Part of a small language model's weights: 12.3M parameters, LayerNorm before each block.
MLP neurons of a small language model. Each row is named by its layer, matrix (up: input weights; down: output weights) and neuron, and shows model dimensions 48-143. Each number is 50 + 10 x the weight over its row's rms, rounded and kept within 0 to 99.
Before each neuron's rows, "fires after" lists the tokens most often just before its 100 highest values on Wikipedia text that the model never trained on. A number after a token or word is its count.

fires after: "| " 42, "N" 15, "P" 7, "{" 7
L10.up1263:47 58 45 53 46 52 52 32 44 73 38 43 52 48 44 48 50 33 54 57 62 52 50 73 58 46 42 49 58 35 41 58 43 31 48 51 47 57 20 53 60 51 51 61 44 35 67 78 54 37 52 49 52 69 58 45 52 37 36 63 50 45 61 45 46 46 41 46 56 44 38 56 54 57 41 49 61 51 58 59 48 45 58 48 61 54 63 60 50 43 35 66 44 36 49 58
L10.down1263:45 40 42 58 70 46 45 51 40 50 37 49 50 53 36 47 74 51 34 35 21 51 57 60 43 34 46 46 39 54 45 50 33 56 39 59 69 43 46 63 48 48 53 55 47 60 37 51 58 34 52 54 36 46 56 41 77 51 54 53 39 49 78 48 62 42 55 62 57 51 62 36 39 53 50 44 55 45 46 35 45 47 46 43 47 43 63 59 48 58 40 40 57 41 64 55

fires after: "H" 39, "h" 21, "F" 5, "er" 4, "K" 4
L10.up1221:40 57 57 57 40 54 76 55 44 59 60 61 56 53 65 53 39 43 65 58 46 42 73 49 48 45 51 35 44 33 70 53 70 49 56 27 37 52 31 44 74 47 43 37 59 60 66 50 50 49 54 66 41 49 71 70 53 53 48 53 41 46 49 38 48 49 42 44 71 63 38 40 66 54 52 48 51 54 43 49 56 44 44 46 40 65 58 46 36 58 49 59 46 46 47 61
L10.down1221:52 46 48 45 49 39 52 56 56 50 36 57 32 55 49 44 53 38 38 45 58 51 78 42 57 49 45 45 40 65 47 52 29 57 35 57 51 49 39 47 60 28 42 60 46 56 60 61 54 56 48 38 39 48 48 50 22 49 59 59 59 66 57 51 51 35 41 58 38 44 64 52 38 46 55 51 59 39 47 44 64 50 48 57 44 43 43 65 60 55 38 64 51 53 29 48

fires after: "st" 9, "2" 9, "t" 9, "sh" 9, ":" 8, "ow" 7
L13.up763:52 52 59 34 58 52 49 40 59 30 42 45 60 52 44 48 48 66 42 49 52 56 66 71 67 50 56 32 41 64 35 38 57 44 53 55 59 40 57 55 54 55 51 37 68 67 55 58 34 47 41 57 62 54 62 50 66 38 48 65 60 51 39 36 60 71 48 52 62 51 48 46 63 44 40 48 50 45 72 37 54 59 30 58 55 69 53 73 56 39 40 47 36 42 60 53
L13.down763:50 50 33 70 50 65 67 57 61 43 49 58 48 74 41 35 47 52 34 62 57 39 57 48 47 51 37 45 47 59 61 43 48 42 37 53 51 37 43 54 55 47 63 42 44 49 57 52 63 49 35 42 52 34 63 38 50 43 64 52 56 58 26 43 47 50 68 55 47 54 40 30 32 51 60 62 44 59 25 55 53 42 79 43 43 39 54 38 57 51 67 61 45 55 36 59

fires after: "M" 29, "er" 12, "m" 4, "an" 4, "ed" 4
L13.up1520:34 60 43 51 54 37 46 50 56 44 34 54 38 41 47 39 55 53 48 47 51 49 62 66 48 33 42 49 34 33 66 45 53 57 50 33 57 48 50 45 63 52 51 50 72 62 47 40 65 45 43 23 51 58 60 75 46 52 45 43 56 44 64 56 40 40 64 42 70 49 50 43 51 59 49 39 38 38 39 39 36 54 49 36 48 56 46 60 50 61 43 56 34 40 66 48
L13.down1520:50 61 59 64 40 44 57 65 51 54 59 38 47 64 42 67 43 54 51 43 42 40 34 45 42 47 58 44 66 51 44 48 53 47 59 51 52 40 52 69 67 47 51 38 52 43 51 58 34 62 44 66 57 52 64 38 38 40 42 44 42 58 56 31 44 45 49 40 52 59 46 60 66 47 76 53 60 54 61 45 56 47 50 50 62 59 49 62 30 46 49 49 32 58 39 39

fires after: "S" 27, "P" 7, "I" 7, "R" 7, "U" 5, "Te" 5
L6.up1157:46 35 42 56 60 40 67 53 37 77 41 58 64 44 60 31 62 54 57 65 29 49 46 70 37 72 48 41 40 40 44 45 28 38 53 61 50 58 46 39 44 43 66 50 46 50 52 61 61 60 65 53 62 74 38 44 35 52 47 62 43 45 45 52 53 49 53 59 38 42 64 61 50 54 57 50 55 47 41 49 33 37 49 49 49 68 61 46 54 49 41 53 34 49 48 57
L6.down1157:32 30 59 43 51 56 56 59 49 39 64 56 41 51 54 59 62 52 54 47 51 30 50 71 55 39 58 59 62 43 51 44 55 53 51 35 37 47 62 57 72 51 47 39 49 44 38 73 48 43 53 57 36 22 53 39 55 31 52 51 58 56 60 31 34 47 50 52 31 62 55 53 48 72 45 45 50 51 50 46 50 56 49 46 25 52 40 50 55 47 54 74 46 49 54 47

fires after: "| " 15, "P" 10, "N" 9, "H" 8, "W" 6, "R" 6
L6.up732:39 54 36 44 51 61 48 57 38 35 34 45 65 29 51 41 50 43 63 52 70 47 50 65 52 48 65 53 25 40 48 54 28 47 42 56 54 48 59 54 61 51 38 36 54 41 60 55 49 47 42 37 39 53 49 47 51 45 45 67 42 50 51 35 35 66 58 56 46 53 49 47 52 48 81 45 64 45 57 44 57 46 36 53 66 64 59 44 34 59 46 48 54 55 44 55
L6.down732:59 50 54 55 38 45 40 53 66 65 51 62 33 25 49 50 43 42 55 56 51 42 56 54 43 52 55 59 35 59 66 53 36 52 47 45 36 52 57 54 32 68 30 38 52 61 47 61 54 47 44 38 71 44 59 41 45 53 46 56 51 53 41 44 35 52 49 51 30 63 49 51 48 49 63 57 35 53 47 34 53 38 66 34 58 34 51 45 52 35 45 48 48 33 52 65

fires after: "–" 46, "2" 9, "0 " 8, "; " 8, "1 " 6
L10.up600:67 36 47 39 50 57 52 41 55 65 36 64 72 51 40 69 45 37 42 55 68 48 53 52 39 64 50 47 44 65 50 31 46 40 35 70 41 50 42 54 58 47 63 41 46 46 40 67 28 35 44 56 37 67 48 47 50 67 47 66 53 65 68 60 40 34 33 58 45 54 64 56 50 51 44 35 45 37 52 62 46 56 50 61 46 47 55 57 39 55 62 65 59 42 57 58
L10.down600:36 60 59 58 55 42 42 54 37 33 54 33 29 53 57 25 58 66 62 30 39 53 44 43 53 34 43 53 46 34 45 54 56 55 63 41 53 50 49 54 46 51 42 52 55 52 47 35 71 63 52 59 65 33 57 66 54 29 42 38 57 36 35 34 51 61 62 42 60 46 32 44 62 48 51 62 54 54 43 37 47 41 51 36 51 57 56 43 52 50 35 45 50 44 52 45

fires after: "| " 28, "the " 14, "(" 9, ", " 5, "2" 4
L6.up882:47 67 52 69 46 60 54 64 50 44 47 42 51 58 46 40 53 67 56 54 44 66 56 45 57 48 39 37 49 48 39 76 58 68 38 35 43 45 53 45 51 47 59 51 49 35 42 51 42 30 19 70 37 46 69 54 68 42 62 46 61 54 64 57 35 48 46 43 83 57 41 45 36 59 62 52 60 56 53 45 54 44 44 39 50 67 54 56 45 55 50 47 56 69 50 51
L6.down882:73 35 37 31 62 42 55 34 62 50 41 64 53 57 51 62 49 47 35 45 60 42 45 68 49 51 51 49 55 49 61 22 47 52 54 55 54 41 58 53 73 53 55 59 50 67 61 46 54 72 63 57 53 56 50 42 50 44 54 43 45 50 35 37 39 53 60 44 41 47 67 45 64 46 56 36 62 44 55 72 49 46 58 60 43 47 57 47 53 53 50 49 48 41 47 54

fires after: "ther" 14, "″" 9, "- " 7, "in" 7, "Can" 7, "or" 6
L10.up516:56 47 33 51 32 31 61 58 39 46 32 64 41 50 37 56 75 57 38 54 52 48 46 45 55 37 36 36 60 46 64 43 50 36 46 46 41 49 39 57 51 53 32 52 59 37 55 54 53 20 47 30 39 46 40 44 49 53 57 67 66 60 63 59 46 47 42 48 55 52 35 56 57 56 50 48 61 43 54 40 71 57 49 51 53 59 52 35 37 55 57 29 50 70 49 53
L10.down516:45 48 45 50 56 62 42 61 53 59 50 61 43 42 39 55 46 34 57 50 49 53 58 51 39 41 39 56 81 56 57 51 35 41 69 49 62 52 50 53 44 38 45 47 54 39 38 60 42 48 59 45 52 28 54 70 62 50 43 52 48 55 37 45 41 48 51 44 48 47 53 63 23 58 67 40 31 49 41 50 44 41 41 46 27 67 47 48 50 47 62 85 44 37 30 36

fires after: "S" 18, "(" 13, "N" 8, "P" 6, "–" 6, "U" 6
L10.up247:43 67 54 52 54 59 50 55 48 71 53 48 27 53 43 30 53 37 50 49 53 30 61 52 41 54 54 62 51 36 49 49 50 29 66 36 43 63 45 52 61 54 49 68 56 34 70 62 66 46 53 38 51 53 47 45 31 43 45 62 33 49 45 47 46 26 62 69 51 46 41 33 48 51 48 43 62 45 47 61 34 32 61 47 61 50 60 37 30 51 51 50 34 43 63 51
L10.down247:49 40 45 58 58 27 56 56 52 36 59 32 59 59 46 68 55 67 56 48 60 39 49 54 63 47 35 34 63 53 42 48 50 40 25 59 47 60 49 65 54 46 41 46 36 58 41 49 53 38 47 38 41 40 41 52 58 68 48 62 55 50 40 44 55 59 31 49 50 57 44 49 51 65 47 46 38 42 47 37 66 34 59 79 50 56 36 56 27 63 66 30 60 56 66 46

fires after: "y" 16, "a" 14, "F" 9, "k" 8, "s" 7, "e" 5
L13.up940:47 50 59 47 44 33 52 45 45 57 31 66 45 53 49 49 51 51 46 46 62 49 50 79 48 56 54 39 33 51 43 49 37 56 48 37 40 55 48 55 75 36 36 45 62 56 56 57 53 36 44 51 44 53 65 52 41 52 28 63 46 50 51 48 61 42 80 70 65 42 54 63 49 53 44 36 59 45 57 31 39 34 34 52 43 61 67 65 49 47 37 44 46 59 45 59
L13.down940:55 63 41 44 45 61 46 37 54 49 55 40 61 69 65 54 40 38 47 44 54 47 46 39 49 36 49 47 36 50 49 54 40 58 52 52 52 54 46 52 21 63 42 43 61 53 60 41 39 56 60 66 39 39 45 51 50 39 58 69 54 59 58 56 23 63 58 38 59 53 34 30 42 58 57 45 64 42 45 57 46 57 68 44 38 60 61 31 44 57 53 58 57 56 52 65

fires after: "w" 36, "r" 16, "W" 10, "gr" 9, "j" 4, "wi" 4
L10.up282:22 45 62 43 31 47 71 69 47 54 42 77 47 42 75 50 40 46 48 57 57 52 42 50 47 62 38 58 70 40 54 48 68 42 64 54 46 57 48 63 56 37 52 45 44 61 40 36 68 47 50 42 38 57 75 50 38 41 47 53 52 40 43 36 55 59 52 44 53 48 50 48 55 41 73 35 40 33 62 49 57 34 42 40 47 56 52 59 53 53 32 45 41 54 40 51
L10.down282:62 50 42 50 63 45 47 35 40 35 56 29 33 66 36 43 61 45 58 63 48 55 47 57 63 43 74 57 40 50 52 47 55 27 48 52 53 41 47 39 39 60 33 70 47 53 57 49 34 62 43 50 70 48 42 39 67 53 40 46 48 52 70 47 40 52 46 47 51 45 43 45 50 61 45 59 62 50 47 52 34 65 36 76 51 54 60 38 36 54 56 51 52 57 53 55

fires after: "- " 21, "(" 9, "\n" 9, "N " 8, "–" 6, ", " 6
L6.up922:54 48 58 62 52 52 48 40 37 60 54 43 45 35 53 37 52 49 52 35 49 40 53 62 50 65 52 70 62 41 45 37 51 41 65 52 50 54 60 61 68 49 47 52 52 43 56 52 60 55 42 51 54 42 58 41 58 47 38 56 40 45 55 65 50 45 54 64 60 33 42 46 72 44 57 53 77 46 47 45 39 29 47 72 55 56 60 61 36 40 50 50 09 59 52 63
L6.down922:62 38 55 46 57 41 53 59 74 29 64 44 59 59 46 45 59 52 53 53 54 42 30 54 26 59 51 38 55 38 64 41 54 56 54 50 53 54 48 49 59 51 56 35 45 53 50 53 45 69 62 39 52 61 39 52 51 53 66 56 57 42 49 40 54 38 42 54 47 55 37 52 53 59 41 62 53 44 41 42 51 48 51 44 60 40 49 32 50 64 34 63 71 44 51 50

fires after: "t" 30, "g" 13, "G" 9, "sh" 7
L13.up35:32 61 59 46 62 53 66 46 53 45 40 38 71 46 55 38 53 64 59 47 46 64 56 54 55 38 50 42 53 53 33 34 49 68 62 35 57 48 51 48 54 67 43 40 55 53 46 42 37 48 52 49 56 50 51 63 53 46 51 37 65 61 30 37 53 72 63 48 60 53 58 59 39 51 44 41 52 55 48 32 39 54 53 52 53 40 64 67 57 45 45 49 48 42 58 51
L13.down35:47 44 49 62 60 66 51 38 54 56 54 68 50 46 30 46 55 44 52 45 62 60 48 51 41 58 63 47 51 60 59 47 53 50 41 41 55 35 54 37 69 47 60 62 52 59 41 45 54 46 37 50 78 38 36 53 63 61 47 47 48 43 45 45 67 43 48 53 38 57 50 69 36 49 37 39 34 59 31 57 57 45 42 44 39 48 59 57 44 58 42 39 45 46 43 65

fires after: "th" 19, "K" 13, "e" 11, "h" 11, "k" 10, "y" 6
L10.up65:49 55 48 40 55 41 77 42 39 72 29 45 47 52 41 25 52 47 41 69 69 38 46 62 46 44 50 62 62 55 50 49 54 40 36 43 52 45 49 48 71 35 37 52 60 48 59 56 44 42 55 49 33 54 72 73 52 57 43 72 55 27 40 49 51 40 57 47 71 53 37 61 54 37 48 59 61 56 53 46 38 47 37 43 49 51 45 47 49 56 44 55 50 54 43 54
L10.down65:42 23 38 47 43 54 36 63 53 35 54 43 42 72 56 75 68 54 50 46 36 53 70 45 48 59 50 32 37 59 50 50 24 61 63 60 49 60 44 55 42 51 64 45 53 52 36 59 61 63 49 47 69 55 42 34 51 48 47 45 49 53 56 54 42 39 57 55 52 49 57 38 36 58 59 42 59 56 52 34 68 45 58 58 44 47 43 53 48 53 57 49 47 58 62 48

fires after: "R" 22, "r" 17, "P" 7, "Bl" 5, "le" 5
L13.up738:43 42 56 51 52 50 50 65 42 50 31 61 63 39 40 39 43 37 59 63 58 52 56 57 40 52 39 52 39 54 34 59 43 46 58 38 52 55 63 51 37 58 76 55 47 59 70 50 59 37 56 39 46 72 52 43 39 56 57 57 56 52 38 61 60 77 62 49 46 55 41 62 54 47 62 62 62 38 64 34 58 50 54 51 55 64 47 53 48 59 29 48 55 52 55 55
L13.down738:60 37 46 63 62 49 47 54 54 40 47 57 43 39 53 29 54 49 57 43 57 43 40 62 66 48 51 43 50 77 42 55 45 37 53 45 33 46 52 49 68 46 40 65 48 47 47 52 61 49 47 58 45 45 49 41 38 40 48 62 44 56 66 40 36 60 48 44 53 53 55 40 56 66 54 37 56 37 47 55 44 41 44 49 62 36 60 45 34 44 67 44 57 56 47 46

fires after: "–" 33, "ther" 11, "5 " 8, "al" 6, "4 " 4
L10.up1350:46 45 50 45 52 60 50 51 46 63 54 72 54 48 34 52 46 40 33 44 47 32 59 57 50 52 59 47 55 55 81 45 55 49 52 62 39 47 43 58 61 37 41 48 50 40 67 43 50 39 37 70 27 61 62 57 68 39 57 58 45 33 68 43 49 57 37 46 40 60 45 50 58 58 54 56 53 45 50 40 45 50 61 58 41 55 45 48 43 49 43 48 33 47 40 55
L10.down1350:42 54 50 33 40 43 32 38 48 47 52 40 52 49 68 44 75 65 51 39 63 52 56 62 53 46 49 62 55 39 32 54 43 29 55 40 43 44 61 43 34 32 40 47 37 57 29 72 48 46 64 58 60 47 32 30 45 59 64 58 55 72 47 45 54 68 55 40 57 38 43 52 48 46 50 37 37 48 53 54 59 55 62 47 53 41 48 44 49 59 52 41 66 50 49 62

fires after: "B" 19, "W" 13, "w" 9, "H" 6, "b" 5
L10.up676:47 49 72 45 56 51 46 41 58 53 44 58 59 44 50 45 43 37 45 60 47 52 76 44 65 39 41 23 71 58 64 54 32 46 51 50 47 61 60 55 63 61 54 65 49 52 47 62 49 45 33 52 39 35 72 49 36 41 51 45 63 39 60 37 68 50 45 42 36 41 54 43 63 43 64 53 41 45 59 54 51 51 45 47 48 50 53 55 55 63 30 37 38 53 52 51
L10.down676:44 38 43 42 53 61 65 45 45 35 63 55 27 60 49 49 31 61 34 59 58 46 34 56 58 52 51 56 53 47 50 41 34 50 50 50 70 44 45 35 46 52 40 57 43 47 55 33 57 60 54 52 53 49 61 47 61 60 57 52 51 53 41 56 42 50 36 42 48 50 59 52 35 71 38 55 51 54 48 49 38 48 46 60 35 63 52 36 44 42 53 54 52 44 64 39

fires after: "==" 55, "L" 5, "The " 4, "===" 4, "the " 4
L13.up1261:50 61 50 36 49 37 44 55 50 47 66 68 34 43 43 46 56 70 57 60 45 54 43 67 53 54 58 36 52 26 44 41 56 60 53 49 50 36 55 60 61 36 48 49 65 41 63 47 51 56 55 48 33 67 50 41 50 58 42 47 55 38 48 53 51 69 71 54 46 49 45 48 43 57 58 49 67 42 58 51 33 42 39 49 40 44 42 35 57 46 60 56 46 37 55 41
L13.down1261:45 58 56 61 52 54 52 56 52 36 49 33 54 46 63 40 53 49 57 43 59 58 52 35 54 46 40 50 48 60 57 50 62 51 53 42 51 51 51 46 55 51 55 62 68 73 47 44 53 45 35 49 42 48 57 60 57 48 38 50 42 40 59 51 56 49 34 32 34 54 57 64 59 46 36 59 57 43 42 46 64 46 49 56 50 48 33 50 45 65 61 51 49 44 59 00

fires after: "=" 13, "play" 9, "ly" 8, "ol" 8, "pol" 7, "y" 6
L13.up178:50 54 43 33 49 35 52 65 50 73 59 62 44 40 53 28 41 66 39 58 39 55 44 58 40 46 31 41 56 52 51 63 34 40 64 55 27 49 53 72 68 43 45 38 47 53 41 58 39 45 64 55 43 49 45 68 56 37 42 47 39 51 49 36 44 65 51 54 44 47 51 31 74 51 51 43 58 60 42 48 48 52 55 51 31 46 65 46 54 30 41 35 42 64 42 53
L13.down178:35 49 70 45 34 64 48 49 62 52 50 43 43 31 60 44 55 48 32 50 62 40 31 53 49 56 69 52 52 55 31 46 52 61 48 43 53 49 49 45 54 54 42 52 26 61 58 46 56 61 56 46 58 53 57 38 48 60 53 42 56 53 58 42 68 34 59 52 50 57 42 54 36 69 67 38 53 62 55 60 48 62 29 31 38 39 27 61 32 62 50 60 53 55 45 49

fires after: "to " 23, "h" 14, "sh" 7, "W" 5, "w" 4, "re" 4
L10.up1345:39 36 75 47 58 50 57 43 55 37 44 66 62 49 43 44 55 50 50 53 52 32 52 48 70 36 43 59 58 51 57 63 44 40 61 36 31 45 53 44 54 38 60 65 64 54 44 58 39 41 26 59 35 42 70 53 47 39 48 48 48 35 45 41 52 55 59 44 52 52 60 48 46 51 67 48 50 43 52 46 57 54 43 44 51 46 55 40 46 76 47 49 65 61 60 55
L10.down1345:57 51 35 39 64 58 59 42 50 64 54 47 56 40 50 62 38 54 52 44 48 46 55 48 38 71 55 58 53 57 40 34 56 41 28 52 70 55 35 62 42 53 56 41 58 53 54 43 29 46 64 55 49 55 36 47 59 49 72 59 51 63 43 63 55 44 51 69 48 50 67 56 46 36 31 40 29 43 53 56 30 55 52 63 62 46 42 45 56 47 41 53 39 45 63 68

fires after: "R" 47, "r" 9, ". " 8, "N" 8, "ev" 6, "o" 6
L10.up103:33 36 43 46 35 58 55 59 45 40 55 53 48 35 34 26 57 48 52 48 64 58 45 56 56 32 49 63 58 55 56 42 47 52 51 36 60 56 58 53 40 69 54 58 53 70 43 49 43 14 44 50 59 48 41 48 45 60 49 51 42 52 51 60 66 50 53 60 51 39 54 64 49 49 58 54 52 51 56 20 45 62 53 30 47 49 48 38 40 40 37 47 52 48 40 51
L10.down103:67 57 60 58 45 39 48 37 53 55 42 54 49 54 51 68 44 32 52 45 38 56 50 47 52 61 52 44 45 51 58 48 40 31 50 56 43 46 58 43 56 45 53 41 49 24 57 52 52 69 38 47 43 45 58 56 62 30 43 58 57 47 47 30 33 56 63 57 42 46 44 44 51 49 55 46 55 42 57 65 44 45 48 51 39 71 57 54 46 63 43 43 58 44 42 53

fires after: "y" 29, "i" 13, "g" 10, "ang" 8, "ly" 6, "m" 4
L13.up724:63 45 48 49 47 54 56 61 42 61 48 61 41 46 37 33 54 52 41 62 62 66 54 43 40 54 34 44 64 54 53 37 39 47 45 43 58 39 57 51 57 45 42 40 40 49 30 60 45 39 51 57 53 46 54 74 60 75 41 47 55 45 45 36 46 53 53 52 52 46 54 61 61 58 53 57 33 55 59 38 50 30 58 38 34 67 60 46 51 44 46 24 45 57 51 58
L13.down724:49 56 42 52 45 50 30 39 44 39 40 58 45 55 55 65 41 55 85 59 57 62 50 49 50 51 66 71 48 35 54 50 44 54 44 55 51 60 47 47 72 51 44 64 44 75 47 50 54 57 53 44 49 50 68 29 48 39 55 53 50 40 53 44 75 44 55 56 44 55 34 36 53 40 38 59 41 48 39 53 53 67 53 61 52 42 39 56 58 56 53 53 53 52 38 57

fires after: "th" 25, "3" 7, "5 " 6, "k" 5, "1" 5, "0 " 5
L6.up342:34 73 36 48 54 60 58 39 41 51 22 60 53 58 51 55 65 42 55 62 45 16 45 40 60 45 39 59 52 43 54 43 54 62 48 40 51 54 40 49 54 49 23 51 51 44 56 58 58 53 31 51 32 53 51 55 49 60 49 58 62 44 43 48 43 42 55 39 63 57 60 45 62 53 55 43 52 52 48 53 53 39 28 55 52 50 45 36 39 58 53 51 57 63 41 48
L6.down342:75 39 54 39 66 59 42 62 55 48 81 34 53 42 59 38 30 37 45 45 44 72 64 66 45 51 66 41 49 45 47 61 54 31 54 63 56 47 44 47 37 60 75 47 48 58 54 44 61 48 56 40 53 49 54 41 51 21 43 51 45 53 61 56 35 52 47 58 57 40 35 57 44 54 49 52 51 62 50 46 42 55 66 59 53 39 53 76 63 54 54 45 49 33 54 48

fires after: "b" 32, "B" 20, "R" 6, "L" 6, "\n" 5, "9" 4
L13.up1200:49 48 70 71 36 53 67 45 52 47 50 44 39 46 70 48 51 52 51 61 50 60 49 42 59 46 40 40 44 38 57 52 62 47 53 20 58 63 61 49 47 42 54 53 36 52 52 41 44 47 35 65 56 51 52 51 39 45 43 50 48 42 43 57 40 55 71 59 53 61 52 32 65 53 63 47 67 20 42 41 52 56 61 47 63 50 50 62 53 50 48 47 48 52 50 69
L13.down1200:41 43 52 44 49 55 35 25 43 43 54 57 54 63 48 45 69 60 46 44 57 41 57 44 55 62 45 62 52 48 40 46 50 49 42 46 31 50 55 46 57 62 34 45 55 60 66 29 60 41 51 27 56 53 63 53 63 39 74 50 36 53 54 44 57 56 41 24 63 51 56 42 39 34 41 41 39 49 49 65 54 63 36 39 67 64 32 35 52 62 45 47 67 55 52 46

fires after: "B" 32, "the " 16, "b" 14, "| " 9
L13.up266:45 52 51 64 62 54 47 52 45 37 47 45 35 44 48 65 54 44 40 60 59 65 65 66 47 61 42 55 68 13 68 60 60 34 74 45 40 48 66 63 46 54 41 57 51 41 44 52 57 44 41 48 38 54 66 47 55 58 52 42 60 35 34 45 48 59 45 70 54 53 59 56 46 50 51 36 60 52 59 54 24 68 53 42 38 58 52 61 49 47 35 40 44 45 36 58
L13.down266:51 35 49 68 40 50 49 68 45 50 54 56 51 42 41 44 52 56 67 61 39 68 40 41 39 49 34 45 47 53 46 40 59 48 45 62 39 28 45 30 54 33 43 58 35 49 46 42 65 57 49 54 31 50 39 64 50 57 47 70 50 47 44 54 50 43 45 69 53 53 39 52 41 53 45 40 53 52 46 52 54 38 51 75 66 56 37 61 48 47 52 43 48 19 57 49

fires after: "–" 26, "(" 8, "2" 6, ") " 6, "fr" 6
L13.up1109:58 38 45 52 33 54 65 35 57 69 46 47 65 60 57 59 50 33 52 63 43 41 60 64 41 54 32 66 66 41 59 43 51 46 31 51 36 64 52 61 46 42 71 45 44 36 53 67 42 39 59 48 48 59 65 49 20 48 54 52 52 58 61 57 60 46 52 54 44 48 70 44 39 54 69 49 58 47 62 40 60 37 53 60 50 52 50 39 43 32 55 50 39 59 70 68
L13.down1109:33 59 50 60 64 36 41 62 45 46 54 48 39 45 60 40 52 66 59 43 63 48 40 33 48 43 64 44 46 66 51 60 55 42 71 45 59 35 55 55 54 56 27 67 52 50 44 43 53 56 58 62 41 47 41 51 69 57 36 58 51 34 31 42 44 51 44 57 45 48 46 54 66 41 50 46 49 41 51 46 55 43 43 41 48 61 66 59 48 60 39 52 56 32 43 55

fires after: "s" 13, "p" 12, "A" 8, "P" 6, "sup" 6, "S" 6
L13.up816:53 74 55 64 38 45 48 28 65 52 65 42 52 60 33 35 65 58 33 49 71 44 43 50 62 43 51 61 53 44 54 55 52 52 48 53 51 51 44 44 42 65 44 59 50 49 43 43 51 59 45 41 53 54 50 56 52 50 42 48 57 39 44 24 27 52 51 44 54 55 30 49 52 66 55 67 56 34 44 47 35 56 49 53 61 47 53 54 41 50 50 58 37 44 58 56
L13.down816:33 46 50 60 61 36 37 60 56 40 36 58 53 52 37 46 63 71 68 61 55 56 55 54 58 43 50 47 53 49 52 51 64 42 43 66 51 62 52 51 56 60 44 50 35 55 55 49 41 41 42 38 27 65 41 51 47 60 51 66 44 46 40 47 66 47 42 75 58 31 48 69 46 60 45 28 39 48 50 56 48 43 50 56 53 56 53 42 44 38 55 40 51 56 47 40

fires after: "| " 30, "- " 22, ", " 10, " " 6, "\n" 6
L6.up103:61 57 59 68 52 55 48 52 34 41 49 37 41 51 49 41 51 61 41 50 56 67 55 57 53 61 51 52 50 34 53 42 48 44 55 54 53 54 63 56 51 64 52 60 45 62 47 38 54 41 35 65 44 46 59 71 60 51 44 55 62 38 39 48 30 52 45 59 62 46 54 46 66 56 60 56 74 64 42 51 49 48 46 64 46 47 52 63 39 54 50 35 37 62 48 54
L6.down103:48 52 64 62 53 45 52 50 47 51 46 61 67 50 43 53 45 57 55 53 72 43 45 62 55 55 49 47 52 64 64 50 57 45 44 57 29 33 30 57 51 55 49 57 42 68 39 45 49 43 41 63 39 64 52 52 51 66 65 58 51 69 48 56 41 46 40 57 48 44 46 51 45 51 56 44 48 43 52 27 40 65 69 51 64 38 57 27 43 39 65 49 25 62 47 55

fires after: "al" 22, "ar" 15, "in" 9, "or" 9, "ther" 4, "ig" 4
L13.up1528:34 31 48 42 54 39 59 58 54 52 49 68 60 34 48 54 63 32 42 43 58 19 44 55 49 43 39 60 55 45 61 35 45 54 41 49 36 60 39 63 61 34 39 38 56 36 53 55 51 45 56 46 38 63 44 57 48 53 54 43 63 59 58 27 49 60 50 65 43 53 40 41 42 47 44 56 56 49 55 41 59 34 33 47 46 54 44 38 32 45 47 53 36 59 58 54
L13.down1528:45 58 33 66 42 61 52 58 46 47 45 62 38 59 51 75 50 54 47 46 33 46 53 68 49 52 52 50 65 28 37 57 46 40 70 50 59 48 38 49 53 58 66 35 30 54 26 47 58 56 56 41 44 34 48 46 44 40 80 50 53 54 35 60 39 52 46 41 44 44 65 60 50 39 53 46 50 58 46 54 75 53 39 73 51 51 45 56 42 69 46 60 50 57 55 58

fires after: "c" 13, "B" 9, "the " 8, "l" 8, "V" 6, "C" 6
L13.up576:32 56 67 43 48 50 45 43 32 48 39 67 46 40 39 42 55 41 63 55 38 67 66 42 43 48 54 43 49 46 67 54 68 28 65 56 37 57 61 54 49 58 44 54 56 69 45 63 43 37 42 38 52 51 42 50 29 41 40 57 51 40 43 53 59 65 52 57 52 55 47 53 67 53 75 52 50 52 53 62 47 39 49 58 52 54 68 53 44 45 47 39 54 38 46 50
L13.down576:43 47 36 58 51 37 47 65 53 43 49 42 47 62 71 49 40 39 40 55 57 64 47 52 47 46 47 56 59 66 52 47 58 64 55 35 33 34 38 53 31 35 40 56 50 42 21 59 47 82 50 48 54 38 55 52 65 58 42 48 67 52 60 62 55 44 55 63 52 41 38 50 23 57 56 29 56 55 64 56 39 50 41 47 58 65 44 63 40 68 63 55 53 48 65 48

fires after: "P" 16, "B" 13, "G" 11, "An" 9, "R" 8
L13.up89:50 44 41 63 40 43 48 30 48 35 44 57 44 48 51 41 60 63 55 64 30 60 51 58 59 43 49 42 50 42 46 67 40 48 66 34 79 41 44 52 51 62 65 68 54 49 44 42 46 33 43 54 26 65 58 62 60 63 61 30 56 35 32 58 47 54 66 48 63 53 56 47 45 44 47 50 49 31 52 29 39 49 52 50 51 40 60 59 46 36 46 47 56 62 62 66
L13.down89:37 55 56 49 62 44 36 61 64 55 40 51 55 34 49 49 54 44 53 36 54 45 36 47 29 43 56 50 35 55 39 39 46 71 42 55 38 72 58 48 47 54 39 43 45 56 67 51 44 53 46 30 34 50 64 63 53 59 41 44 38 36 66 41 42 28 49 42 58 69 37 41 41 48 52 45 54 48 49 45 44 59 52 67 45 77 53 58 49 35 28 45 53 62 47 35